Part of a small language model's weights.
Architecture: LayerNorm before each block, rotary positions, biases, untied embeddings, normalized queries and keys, capped logits.
Training: a variant of Muon for these matrices, 384M tokens, 5857 steps.
MLP neurons of a small language model. Each row is named by its layer, matrix (up: input weights) and neuron, and shows model dimensions 32-127. Each number is 200 + 20 x the weight over its row's rms, rounded and kept within 0 to 999.
After each neuron's rows, "fires on" lists the tokens most often at its 100 highest values on Wikipedia text that the model never trained on.

L5.up340,210,211,193,178,201,219,174,199,173,183,222,180,224,174,148,193,197,209,220,183,194,197,199,197,187,161,230,178,201,174,211,211,194,191,214,222,220,183,183,183,180,217,169,208,216,214,197,194,244,221,204,235,192,181,185,181,201,223,203,194,224,179,191,207,213,226,153,219,169,196,219,197,187,185,191,219,231,184,196,180,232,214,192,226,221,217,189,190,234,225,173,203,179,167,209,173
fires on: " to", " and", "–", " or", " second"

L5.up166,191,227,213,180,235,208,199,220,180,179,219,181,197,207,202,177,211,180,209,172,243,185,196,200,204,185,182,208,197,174,188,227,187,193,223,182,224,184,206,208,172,125,177,188,211,206,177,163,211,204,205,239,165,200,190,227,216,214,235,195,169,184,217,173,184,197,187,176,205,222,182,188,190,194,213,178,236,204,214,190,190,203,240,190,207,249,172,184,173,183,192,194,173,196,198,225
fires on: ",", " to", " County", " of", " across"

L6.up119,225,158,241,229,199,219,220,228,219,203,217,194,182,188,160,207,181,197,194,209,205,183,208,234,205,184,215,212,164,193,218,204,192,206,237,220,139,223,180,217,208,217,199,190,205,256,191,233,188,200,173,173,187,193,190,208,202,191,184,190,204,162,237,192,234,200,175,213,200,236,203,191,190,181,153,187,183,208,182,192,231,236,206,214,221,193,191,209,202,217,178,208,225,222,184,187
fires on: " the", "a", " late", " early", "ris"

L5.up43,246,220,216,257,205,181,219,221,197,181,187,191,194,210,226,178,207,193,192,229,226,192,217,191,185,193,202,202,211,164,210,253,219,186,212,224,202,219,189,216,182,223,199,217,194,201,192,201,175,194,179,194,191,202,199,209,192,237,222,170,206,200,210,193,178,223,185,172,218,204,169,196,161,174,210,181,227,190,211,221,193,213,243,194,199,168,183,187,211,170,187,186,213,225,219,170
fires on: ",", " ("

L6.up500,186,184,193,222,237,201,218,200,196,226,198,181,220,190,221,185,177,199,204,218,213,161,187,208,195,237,193,227,205,182,206,259,193,205,202,224,202,204,190,173,177,209,182,151,188,216,180,197,176,204,202,200,209,226,182,213,212,213,218,156,206,230,204,201,235,233,182,189,180,184,197,198,189,188,207,221,210,200,195,183,209,209,194,203,214,171,181,224,186,186,178,214,216,199,217,215
fires on: ","

L6.up69,219,199,242,174,180,193,186,183,166,181,189,200,215,193,160,219,184,227,181,226,215,191,193,204,205,205,212,211,162,205,211,195,232,217,211,191,200,241,236,196,178,211,200,162,207,197,176,205,198,204,199,199,202,181,205,198,214,207,203,210,203,160,228,180,196,221,214,236,254,219,181,227,182,166,237,160,199,183,189,200,220,217,210,258,195,200,210,173,194,205,204,220,202,188,196,181
fires on: " the", " The"

L4.up44,191,183,190,195,217,214,176,204,175,197,214,216,205,198,205,199,229,190,217,160,218,212,212,207,222,204,200,207,210,225,207,186,169,212,174,214,172,191,189,189,179,245,201,164,172,234,187,186,158,199,219,158,218,223,201,189,215,207,218,180,171,168,177,200,193,209,202,182,211,128,206,201,161,211,177,247,207,225,175,177,201,201,211,208,194,189,193,175,198,218,241,192,208,223,162,206
fires on: " of", ":", " from", " with", " by"

L6.up629,201,197,217,173,188,191,182,188,197,192,168,194,178,188,193,220,179,227,188,196,197,187,226,232,209,244,222,165,179,197,220,209,185,199,208,197,209,203,207,168,141,202,175,161,190,208,199,165,210,178,201,187,224,244,189,196,217,188,200,236,202,184,218,224,204,193,188,192,181,229,233,214,185,203,204,196,232,237,207,198,182,179,214,201,165,174,211,240,185,203,157,183,174,191,226,237
fires on: " of", " during", " in", " at", " by"

L4.up403,193,190,182,218,178,194,206,202,181,227,211,193,188,189,235,214,198,232,202,186,227,192,221,178,232,239,207,173,208,214,199,162,232,210,201,205,218,209,189,186,191,194,199,180,196,209,209,215,227,188,171,225,199,228,204,198,218,195,221,184,179,171,215,198,207,215,184,205,225,196,211,190,204,201,166,209,213,235,195,191,214,227,197,192,230,184,191,169,178,183,172,190,184,218,205,204
fires on: ",", " is", " was", " to", " for"

L4.up33,233,201,218,180,195,252,234,226,204,193,243,202,209,176,209,152,224,203,229,176,208,187,233,203,182,205,215,217,231,214,160,167,173,192,176,199,207,191,204,162,214,224,173,194,204,215,211,210,217,215,207,183,227,211,195,204,234,207,201,199,148,190,218,214,205,157,214,215,186,209,165,200,198,158,238,230,197,203,191,208,192,203,197,172,196,185,161,163,210,195,224,199,157,179,188,196
fires on: ":", " of", "–"

L6.up148,178,171,195,183,224,163,211,209,184,204,245,184,181,212,178,208,212,215,209,209,195,196,214,211,208,162,210,139,192,203,155,207,191,205,185,224,184,180,217,224,187,237,216,171,218,216,212,208,233,174,237,213,212,194,218,198,200,221,206,223,214,183,187,221,195,191,203,204,176,223,207,179,193,190,214,218,226,182,187,210,201,184,242,230,161,183,171,238,209,198,212,176,179,185,164,177
fires on: " and", ",", "gr"

L6.up623,202,243,202,182,217,214,235,190,181,216,212,177,216,202,189,221,202,189,234,201,199,194,218,207,190,188,221,224,180,166,227,206,201,197,217,218,193,214,179,217,158,195,220,194,229,184,217,169,175,194,188,173,195,163,229,177,216,207,219,179,204,182,171,179,211,186,242,235,212,243,199,221,193,212,191,216,183,244,177,162,206,179,239,188,196,196,232,199,194,199,210,197,191,215,175,201
fires on: " and", ",", " the", " in"

L6.up47,201,220,220,183,209,241,206,224,169,184,210,200,195,184,222,194,182,223,172,218,224,193,192,207,199,216,210,161,201,217,233,201,237,200,203,240,168,217,204,210,155,218,193,199,173,207,222,232,230,230,240,194,198,213,196,195,208,157,212,226,164,190,210,190,206,199,189,198,174,232,222,212,207,215,224,220,171,205,215,208,175,184,175,171,175,199,216,225,189,201,186,204,207,205,215,184
fires on: " of", "id", ";", "v"

L6.up192,194,179,202,207,217,160,205,195,216,199,243,185,205,201,191,207,192,200,233,158,200,218,211,205,208,200,171,183,154,211,230,204,202,198,219,195,200,175,198,201,202,192,214,224,209,201,166,192,203,189,192,185,211,181,222,204,185,211,173,202,219,194,204,206,206,213,169,175,196,198,200,178,213,195,203,203,185,180,166,211,175,246,219,210,191,197,197,199,221,231,224,202,186,211,210,215
fires on: "–", " the", "iny", "hus"

L5.up626,186,214,190,190,218,170,209,235,209,175,229,215,213,184,213,224,167,218,202,220,182,214,217,202,199,225,208,195,162,225,184,196,211,205,190,227,176,239,239,202,218,207,229,221,189,200,215,218,222,168,144,190,161,205,191,181,237,204,178,172,188,201,210,191,153,179,202,228,193,197,186,196,196,193,215,201,208,188,225,203,216,195,204,193,199,187,223,173,206,194,209,178,208,201,209,211
fires on: " |", " 100", " Hot", "-", " Singles"

L5.up129,202,200,259,223,221,162,215,170,206,238,220,217,194,174,196,198,217,191,204,200,201,232,199,170,198,171,227,217,219,203,234,206,239,206,232,231,193,188,208,197,197,223,198,204,207,185,188,197,201,203,205,168,205,226,208,219,203,181,205,223,211,171,203,189,195,211,183,221,183,209,176,169,193,209,200,180,205,174,211,195,270,209,195,172,224,200,162,235,184,179,179,201,201,187,205,172
fires on: "ed", " of", " following", "ized", "duced"

L2.up173,196,193,194,205,222,240,202,222,226,223,203,177,208,202,222,194,190,168,196,184,199,220,190,193,233,211,230,188,190,221,188,214,212,242,217,194,178,234,192,228,233,225,200,222,199,194,194,252,178,176,199,197,182,189,206,187,198,196,226,164,204,163,221,206,243,240,208,220,216,200,218,193,178,207,172,228,218,197,182,233,201,181,204,219,238,186,196,173,156,173,187,190,209,214,172,202
fires on: ",", "),", "am", "an", "man"

L2.up75,205,184,192,200,224,184,208,205,214,187,219,174,160,197,236,238,210,192,174,204,218,171,210,212,187,192,180,181,182,206,216,165,220,196,217,195,208,215,254,202,197,163,201,211,175,194,222,204,175,209,167,203,191,165,234,187,211,253,188,193,182,207,181,211,179,236,192,193,202,199,214,194,165,162,202,197,179,205,189,202,218,158,197,202,179,220,230,188,176,182,220,196,220,226,197,193
fires on: " the", " It", " My", "F", "B", " it"

L6.up456,194,213,202,186,185,185,229,223,213,221,225,193,172,193,211,208,196,181,200,179,196,172,218,237,181,194,208,202,206,203,137,198,212,208,197,202,161,205,171,215,211,226,202,203,178,214,181,251,228,189,176,225,211,175,168,237,218,196,188,183,183,213,254,193,244,235,198,192,203,197,220,196,193,191,184,176,191,225,214,204,211,190,155,189,190,159,196,214,206,212,182,193,193,215,191,202
fires on: ",", " He", "."

L5.up164,203,210,180,185,217,226,185,148,207,173,222,214,253,199,159,177,219,179,193,224,237,173,202,177,196,198,211,162,212,205,203,199,194,185,177,207,186,221,203,177,172,177,207,195,189,213,232,183,213,195,206,201,162,195,222,194,170,197,195,158,222,183,209,202,168,212,206,192,212,200,223,212,226,156,201,164,223,234,179,218,174,188,204,179,188,235,200,201,193,199,226,205,224,201,191,221
fires on: " the", " in", "°", "res"

L5.up556,198,230,159,192,206,183,165,204,163,181,187,202,205,200,192,210,185,213,192,198,212,170,194,211,229,192,179,225,197,235,173,161,198,198,216,202,227,178,197,221,186,233,201,200,203,206,196,237,232,169,202,178,164,229,173,203,218,188,196,166,204,220,201,198,162,188,218,205,185,206,204,174,194,184,236,190,180,209,204,172,212,185,197,213,190,177,179,195,207,191,219,219,178,183,196,210
fires on: " |", "ics", "Single", " number", ")", "-"

L4.up477,199,213,210,196,217,199,218,180,217,175,218,190,203,196,196,193,211,222,186,155,226,219,185,232,215,207,190,231,194,180,188,186,205,190,168,217,219,190,202,199,187,163,177,194,190,187,220,198,184,210,222,210,184,217,190,214,213,209,245,185,139,164,172,178,174,216,182,203,213,243,178,187,215,182,227,197,190,224,214,205,198,211,231,200,193,215,179,179,177,219,191,221,158,201,202,192
fires on: ",", " of", " occup", " front", " |", " •"

L4.up388,201,237,231,238,215,192,209,228,198,219,218,225,193,172,197,212,203,235,229,212,222,190,221,204,179,196,206,193,193,185,211,220,232,235,204,225,197,214,182,218,170,205,197,203,226,201,182,201,186,209,198,205,167,176,221,175,202,194,188,201,206,172,248,204,201,208,201,195,186,207,211,195,180,207,173,229,232,175,196,200,200,220,236,220,185,193,172,210,206,193,185,218,193,149,202,196
fires on: "\"", " v", ","

L2.up92,207,210,211,172,216,174,205,215,190,188,207,198,218,176,199,215,188,210,209,197,196,200,208,189,187,215,182,216,186,171,178,236,206,188,208,228,226,182,200,238,192,208,200,207,185,224,209,202,232,208,228,201,175,212,206,238,225,231,197,220,185,200,207,197,184,211,144,171,208,198,208,231,168,189,220,194,182,199,164,208,182,179,188,219,161,243,216,178,224,224,176,211,190,239,219,188
fires on: ":", " that", " (", " called", "|---|---|---|---|---|---|"

L6.up505,210,177,185,192,196,170,189,197,202,228,201,194,210,202,201,200,196,236,203,219,190,211,191,196,176,178,213,186,151,190,235,186,162,220,207,242,203,160,184,220,216,228,164,169,214,203,189,230,238,163,176,201,230,211,214,187,195,190,193,192,191,179,190,184,208,215,171,218,222,212,178,217,184,227,200,191,205,224,239,187,234,171,212,195,224,172,221,197,161,200,187,222,179,186,183,213
fires on: " /", " and", "ly", ":", " or", ","

L5.up580,198,223,208,219,163,187,158,232,195,194,191,199,216,235,231,178,216,182,236,243,211,208,203,198,179,218,243,227,178,208,182,211,238,189,229,222,195,202,199,205,191,223,182,195,221,205,218,242,178,179,177,199,199,194,204,193,186,191,175,174,189,200,220,211,203,195,198,204,225,200,216,187,207,218,181,180,219,195,149,242,218,195,196,197,173,187,181,221,189,163,221,220,220,231,207,201
fires on: " |", ",", " over", " Summer"

L2.up142,191,206,219,212,237,180,210,215,202,194,193,222,185,220,214,233,197,160,171,191,193,207,213,186,174,246,206,181,189,199,178,213,207,223,216,224,229,177,232,239,213,170,185,213,169,216,218,195,212,158,206,233,174,195,233,200,176,223,206,195,197,189,175,170,193,224,181,202,229,218,223,193,171,218,165,195,184,236,207,223,209,205,240,209,206,223,243,216,160,222,186,192,209,228,196,190
fires on: " (", "|---|---|---|---|---|", " 1", "|---|---|---|---|---|---|", "b"

L2.up176,205,229,186,218,175,209,203,215,219,218,210,206,190,164,198,204,228,197,177,188,183,144,227,210,184,203,196,194,240,227,208,197,178,198,227,208,155,210,174,185,195,207,208,193,202,225,187,196,188,202,208,200,189,214,218,210,210,163,183,202,211,206,193,230,195,215,209,199,182,208,180,235,197,184,214,214,185,213,204,217,202,188,154,244,172,189,211,207,208,233,230,196,227,150,193,160
fires on: "'s", " Its", "'", "’"

L5.up360,199,209,223,160,245,206,199,209,201,167,246,179,178,227,192,232,254,176,196,207,204,205,226,190,191,195,224,197,180,190,231,218,163,209,223,180,214,181,171,180,163,186,210,204,179,208,168,187,147,202,214,196,176,181,219,217,206,167,231,200,187,194,192,219,194,194,207,230,216,187,214,214,181,193,194,202,230,174,171,196,182,219,216,208,208,191,180,204,185,185,226,228,206,188,176,208
fires on: ":", " model", " Pts", ",", "Group", " number"

L4.up285,174,175,205,233,195,183,198,205,230,205,242,224,202,186,209,200,176,175,169,181,202,221,189,171,219,187,212,204,183,211,178,217,226,209,200,229,208,217,223,189,220,221,205,225,169,207,214,189,171,217,188,207,177,230,195,200,196,205,225,187,209,163,202,183,217,174,194,253,196,200,224,217,183,168,164,172,192,176,225,228,217,186,188,187,214,179,192,193,179,193,204,195,234,188,218,164
fires on: "\n", "m", "-", " |", "l"

L5.up377,230,213,181,209,217,218,196,225,203,186,180,211,190,210,186,225,169,214,215,184,227,216,224,217,198,177,207,199,217,209,231,202,186,207,212,205,234,167,207,211,232,217,136,203,176,231,206,227,183,190,203,200,175,206,204,200,229,200,246,175,206,187,224,177,221,219,246,214,184,180,190,195,196,189,213,207,202,215,194,188,160,200,204,166,199,215,212,170,204,144,203,218,205,209,172,203
fires on: ",", "-", ":", " by", " were"

L6.up202,213,229,179,185,205,231,203,189,200,173,212,191,217,195,196,197,193,194,170,205,189,212,191,212,212,176,211,198,214,177,190,224,203,174,181,196,155,199,180,203,200,212,187,156,192,225,215,189,118,228,207,205,213,218,201,171,191,201,208,173,194,172,186,208,182,198,190,254,209,176,207,214,193,175,178,212,216,240,188,206,213,205,199,203,221,195,207,241,213,207,195,169,191,202,173,177
fires on: " at", " At", "At", " by", " with"

L4.up565,182,208,213,187,184,209,183,180,226,185,241,225,208,188,182,231,202,227,200,192,220,204,174,195,190,179,206,177,208,221,203,202,225,205,206,194,166,223,201,207,203,200,192,180,190,238,189,190,171,186,183,178,243,172,209,204,201,230,202,176,225,177,164,157,230,188,190,223,185,152,219,204,156,205,198,244,170,225,177,150,172,199,176,203,215,187,195,176,209,189,184,183,175,203,184,186
fires on: " of", " his", " from", " psych", " at"

L5.up313,194,180,206,185,181,158,185,245,211,182,182,187,199,206,187,231,233,214,213,164,208,220,178,182,205,188,201,225,147,183,202,201,228,182,139,213,212,188,177,192,215,174,211,240,180,229,188,229,171,190,207,204,204,181,203,172,205,215,227,211,180,181,193,174,172,212,176,212,216,212,235,217,198,173,196,199,187,214,192,189,252,187,206,208,215,202,220,200,181,230,190,232,187,192,207,228
fires on: " =", " (", ",", " almost", " the", " at"

L4.up244,218,207,176,208,178,195,171,168,176,198,231,211,204,207,179,216,190,208,207,207,170,205,175,190,154,184,241,193,222,188,241,172,219,212,186,199,205,186,200,205,219,201,209,175,196,187,212,174,209,238,231,212,175,171,236,208,193,222,232,215,190,198,201,256,199,198,223,215,204,191,210,218,167,190,191,205,224,168,196,172,187,227,173,181,232,213,163,185,180,225,226,208,227,217,224,217
fires on: " per", " following", " other", " ex", " conv", " next"

L6.up267,217,208,196,218,187,207,243,211,201,174,218,161,228,260,163,177,177,207,256,168,170,212,189,207,185,147,208,170,172,183,199,227,181,212,204,197,219,215,211,187,192,219,189,194,227,205,195,179,199,194,181,171,190,205,207,176,193,198,165,205,165,169,193,198,202,208,208,206,187,216,200,164,202,159,167,189,193,221,206,203,219,203,200,209,209,196,184,222,210,240,213,178,191,196,183,195
fires on: "–", "r", " to", " the", "-"

L6.up599,188,234,233,215,174,215,204,242,207,221,182,196,179,184,141,229,199,200,228,186,175,201,201,211,199,161,238,214,157,170,183,198,224,199,194,211,179,188,179,219,189,207,203,185,221,212,194,231,198,209,206,189,208,212,194,228,219,232,214,230,212,176,230,197,172,211,206,216,222,200,211,210,184,159,187,216,210,160,198,186,201,214,237,173,146,245,205,192,180,211,195,208,212,210,209,199
fires on: " \"", ",", " (", " in"

L6.up588,189,156,214,164,189,196,221,234,193,187,223,208,198,196,197,199,217,195,194,216,192,218,259,181,200,259,190,202,197,213,152,190,185,185,171,218,212,200,172,193,203,231,187,196,161,179,162,196,233,187,198,186,224,214,210,198,198,230,187,218,194,180,220,200,196,227,209,181,197,199,217,185,189,194,212,200,203,216,203,171,164,212,211,184,185,175,217,205,213,205,165,204,212,210,181,217
fires on: ",", " where", ".", " when", " while", " because"

L6.up251,185,199,203,196,177,172,173,205,196,201,210,190,183,193,226,224,222,207,220,199,210,209,196,196,216,162,231,167,205,180,168,188,201,217,208,202,167,196,192,195,191,247,185,185,204,192,210,200,207,183,194,198,199,190,211,211,161,244,212,197,196,170,238,182,176,219,166,209,202,206,180,156,178,181,227,221,207,183,200,212,230,189,181,194,188,207,193,233,203,201,165,183,201,209,178,205
fires on: " and", ",", " or", " in", " to"

L4.up504,231,165,194,195,208,167,195,194,217,201,216,184,177,202,227,178,205,215,208,238,183,198,209,230,161,198,185,177,172,184,169,185,172,171,191,214,214,159,175,190,244,195,204,201,198,192,202,201,228,150,190,191,198,207,217,229,201,230,225,221,214,199,230,214,222,221,198,210,216,230,178,197,199,201,188,193,230,212,194,192,212,225,219,180,200,220,199,209,201,190,211,233,173,183,141,219
fires on: " |", "-", ",", " /", " and", ":"

L5.up506,214,217,214,166,187,238,205,183,193,196,186,212,215,199,186,223,228,210,192,229,216,210,184,169,183,179,205,178,219,186,212,203,186,194,192,220,162,212,171,185,161,229,200,233,211,213,236,200,217,184,229,217,212,181,201,154,188,201,230,191,182,212,197,188,170,181,221,201,223,199,159,218,207,214,178,195,239,196,175,173,194,194,204,183,173,197,209,241,190,230,195,214,178,208,211,228
fires on: " and", " per"

L2.up385,200,193,197,230,181,163,218,216,214,187,158,214,180,184,220,219,196,216,219,159,204,207,202,170,205,193,204,232,200,194,219,194,221,205,229,208,207,237,194,217,185,190,228,219,209,228,186,235,205,213,230,215,199,169,196,168,201,189,211,190,220,184,207,202,223,212,175,175,187,192,228,203,196,199,208,159,185,196,189,174,230,227,185,206,168,193,172,204,172,215,174,212,239,218,217,204
fires on: " the", " born", " made"

L6.up11,217,201,190,176,183,214,180,183,199,168,243,217,231,185,194,180,194,229,193,231,204,190,184,222,193,198,212,176,176,188,246,197,237,199,210,185,203,230,195,173,180,201,194,182,186,162,204,192,187,224,225,203,203,187,252,196,222,229,181,194,182,158,183,175,205,182,196,206,219,171,186,221,183,185,222,197,232,197,199,194,190,170,224,213,193,223,209,205,193,227,211,215,190,193,209,192
fires on: " in", " the", " per"

L6.up591,225,196,214,234,193,186,206,217,172,203,196,200,194,196,201,171,187,192,206,172,209,183,206,226,178,214,215,186,189,152,224,228,202,187,213,251,172,236,182,223,194,204,196,201,168,163,201,246,201,172,179,205,199,181,195,207,229,206,208,216,196,205,223,190,190,227,174,217,201,207,166,166,173,214,238,224,205,206,189,187,195,214,218,211,179,163,189,200,187,202,184,166,217,192,180,227
fires on: " and", ","

L6.up71,182,185,196,140,182,181,217,190,182,180,207,173,177,216,210,240,202,206,197,199,189,175,192,176,197,161,211,189,219,178,178,164,213,225,216,187,188,211,225,196,164,231,239,192,194,222,241,214,179,214,190,166,214,201,229,200,199,219,172,161,219,181,209,174,211,199,222,171,208,196,216,189,177,237,216,196,185,208,221,210,198,189,198,211,194,197,188,223,165,205,217,195,171,205,226,213
fires on: " a", " the", " an", " by"

L5.up444,196,222,217,243,167,161,184,197,212,172,236,169,196,208,234,202,177,233,223,206,198,213,203,188,191,217,201,199,192,197,229,216,250,207,207,215,198,215,206,166,171,203,169,206,240,202,231,219,200,213,182,202,181,189,191,240,216,211,205,202,200,175,177,194,198,190,177,174,222,204,220,173,217,198,223,193,223,182,178,202,172,201,205,192,231,196,217,182,201,174,195,212,231,223,203,169
fires on: " is", " film", " was", "en", " family"

L4.up169,210,196,159,211,215,229,196,174,210,225,210,200,178,190,180,228,190,191,213,231,185,196,193,187,219,220,199,232,216,201,234,192,185,192,240,221,191,179,175,229,235,225,161,168,227,205,192,194,205,201,191,202,214,199,209,216,185,179,210,214,227,188,223,206,219,176,246,215,186,204,197,192,182,177,176,222,192,214,223,196,225,217,218,200,176,215,175,225,175,192,236,221,186,196,191,181
fires on: " t", " up", " time", "0", " sp", " att"

L6.up426,207,163,173,176,204,204,190,239,200,195,229,218,216,218,190,184,194,177,217,210,195,197,211,204,174,212,227,187,139,190,223,207,223,177,218,186,197,174,176,227,185,185,182,186,212,183,174,229,160,192,191,184,190,224,222,189,212,208,208,219,200,177,195,145,192,205,181,197,226,231,206,202,177,165,232,212,231,196,191,174,202,217,227,198,167,206,193,210,202,229,189,201,204,201,228,201
fires on: ",", " of", " in", ":"

L4.up220,182,261,173,205,247,220,233,181,205,157,251,226,179,232,207,226,264,194,189,196,202,175,185,211,196,195,230,173,233,194,209,220,187,183,206,225,160,217,173,183,196,191,213,208,204,191,199,215,222,183,189,183,209,194,208,168,205,207,207,177,184,190,213,182,173,197,228,199,195,188,206,155,196,185,212,225,239,198,204,211,180,212,225,168,217,163,221,190,176,191,199,189,181,180,204,214
fires on: ",", " than", " from", " Chart", " reached", " 22"

L6.up312,215,175,216,195,199,174,228,214,212,182,208,188,202,226,218,230,178,210,178,198,193,199,213,162,222,187,208,172,181,199,229,218,189,206,196,198,210,173,216,179,192,190,161,155,190,189,205,139,181,180,181,226,205,235,204,187,209,215,169,211,202,199,222,160,190,191,186,220,197,186,184,189,153,171,224,194,190,207,216,171,175,210,222,184,191,175,219,185,181,163,191,171,193,225,162,193
fires on: " in", " after", " at", " during", " Ch", " W"

L6.up567,181,206,197,215,168,202,188,226,199,216,223,191,205,171,217,205,224,229,180,200,206,194,212,188,213,224,200,205,172,189,168,202,238,203,193,194,186,175,195,205,204,216,159,230,216,186,217,198,208,204,199,230,187,233,182,209,227,197,208,162,185,189,221,197,195,204,181,214,151,226,164,165,214,225,202,156,182,222,168,196,180,201,225,158,187,164,232,183,194,196,214,236,194,233,203,215
fires on: " was", " is", " 2018", "ar"

L5.up221,192,176,194,194,211,178,190,194,179,187,214,200,229,176,196,207,203,217,171,198,221,202,171,228,193,200,202,191,212,249,209,181,220,193,215,165,200,249,195,172,229,197,189,201,192,184,192,201,180,210,192,173,225,220,235,210,214,195,205,180,194,202,202,210,221,203,151,217,178,189,199,177,220,217,197,204,201,217,188,161,192,197,207,219,213,199,189,192,200,222,205,192,191,216,200,209
fires on: "s", " film", " was", " in", " (", "ak"

L4.up382,214,221,200,190,219,227,254,190,161,202,194,182,211,194,202,171,228,193,182,198,203,220,229,192,185,183,230,191,199,198,221,209,146,180,205,176,187,187,223,210,178,192,168,228,234,188,221,191,186,174,196,185,184,193,222,191,226,207,209,194,176,179,206,182,213,191,214,225,199,208,222,222,198,203,203,184,220,221,226,213,169,215,239,155,190,200,212,208,221,176,239,200,185,179,209,196
fires on: ":", ",", "id", "–", " than"

L6.up25,200,191,210,177,205,185,206,231,216,215,190,207,226,221,201,181,203,190,209,220,176,211,202,205,195,227,194,195,167,209,187,208,214,219,212,237,216,229,175,196,201,230,210,192,210,173,160,208,192,176,168,195,198,190,154,223,169,186,215,192,210,204,225,202,198,250,199,208,221,206,165,183,216,191,205,246,208,195,204,223,186,191,207,176,220,217,214,206,169,208,204,171,236,194,187,232
fires on: ",", " which", " where"

L2.up359,236,216,190,211,240,191,198,213,212,191,186,186,180,198,184,235,223,223,204,199,219,196,202,223,175,192,205,205,203,222,214,222,186,230,159,227,208,194,204,181,171,183,172,201,189,188,217,207,150,229,189,209,219,177,201,183,230,196,237,196,213,210,203,199,187,203,206,167,209,203,191,173,208,174,243,214,187,210,200,200,201,210,179,220,208,218,206,163,202,193,203,203,226,195,198,200
fires on: " the", "-", " both"

L5.up101,203,189,215,195,189,183,193,217,200,207,173,198,193,223,216,222,159,202,174,205,206,211,184,175,207,222,215,169,191,203,166,179,236,200,202,206,212,196,189,182,211,225,210,162,175,218,186,186,199,191,197,215,192,178,194,195,205,217,240,205,191,222,217,207,236,244,227,223,200,212,174,206,198,186,215,225,231,246,157,166,173,202,225,181,240,231,199,200,190,200,165,179,187,199,185,261
fires on: ",", " of", " for", " and", " For", "%"

L4.up10,199,234,136,200,209,185,211,217,183,231,201,208,183,175,189,204,189,203,187,242,230,197,212,194,196,192,236,192,184,178,217,204,193,192,155,221,204,232,180,211,204,179,208,178,176,225,199,178,168,226,194,181,176,183,168,171,200,204,251,219,195,206,215,209,203,193,226,198,217,193,179,183,186,207,243,191,162,239,225,198,187,204,217,187,186,216,211,171,225,187,191,197,178,223,225,209
fires on: " every", " top", " had", " same", " each", " both"

L2.up3,198,177,198,191,192,194,227,180,185,192,213,219,224,224,207,186,211,207,195,194,200,184,209,209,195,191,236,182,179,219,201,183,187,213,168,180,226,214,217,180,229,209,218,224,196,201,180,186,209,196,191,199,231,171,205,177,210,180,189,172,239,153,192,158,192,178,246,191,197,197,223,171,183,211,192,209,191,220,217,215,181,185,201,178,199,197,212,206,185,191,191,226,179,222,217,241
fires on: " the", " a", " to"

L6.up364,197,196,207,189,192,178,203,201,201,157,222,160,202,171,191,227,184,181,210,227,205,230,219,170,220,178,212,168,196,172,187,179,234,192,204,178,182,197,194,214,232,229,183,207,194,208,243,205,197,204,211,178,214,200,198,230,210,213,191,203,223,183,222,181,206,198,184,193,190,191,190,219,170,210,197,199,203,183,185,228,256,204,196,188,156,200,170,209,213,221,170,137,239,223,240,172
fires on: " an", " In", " on", " a", " An", " one"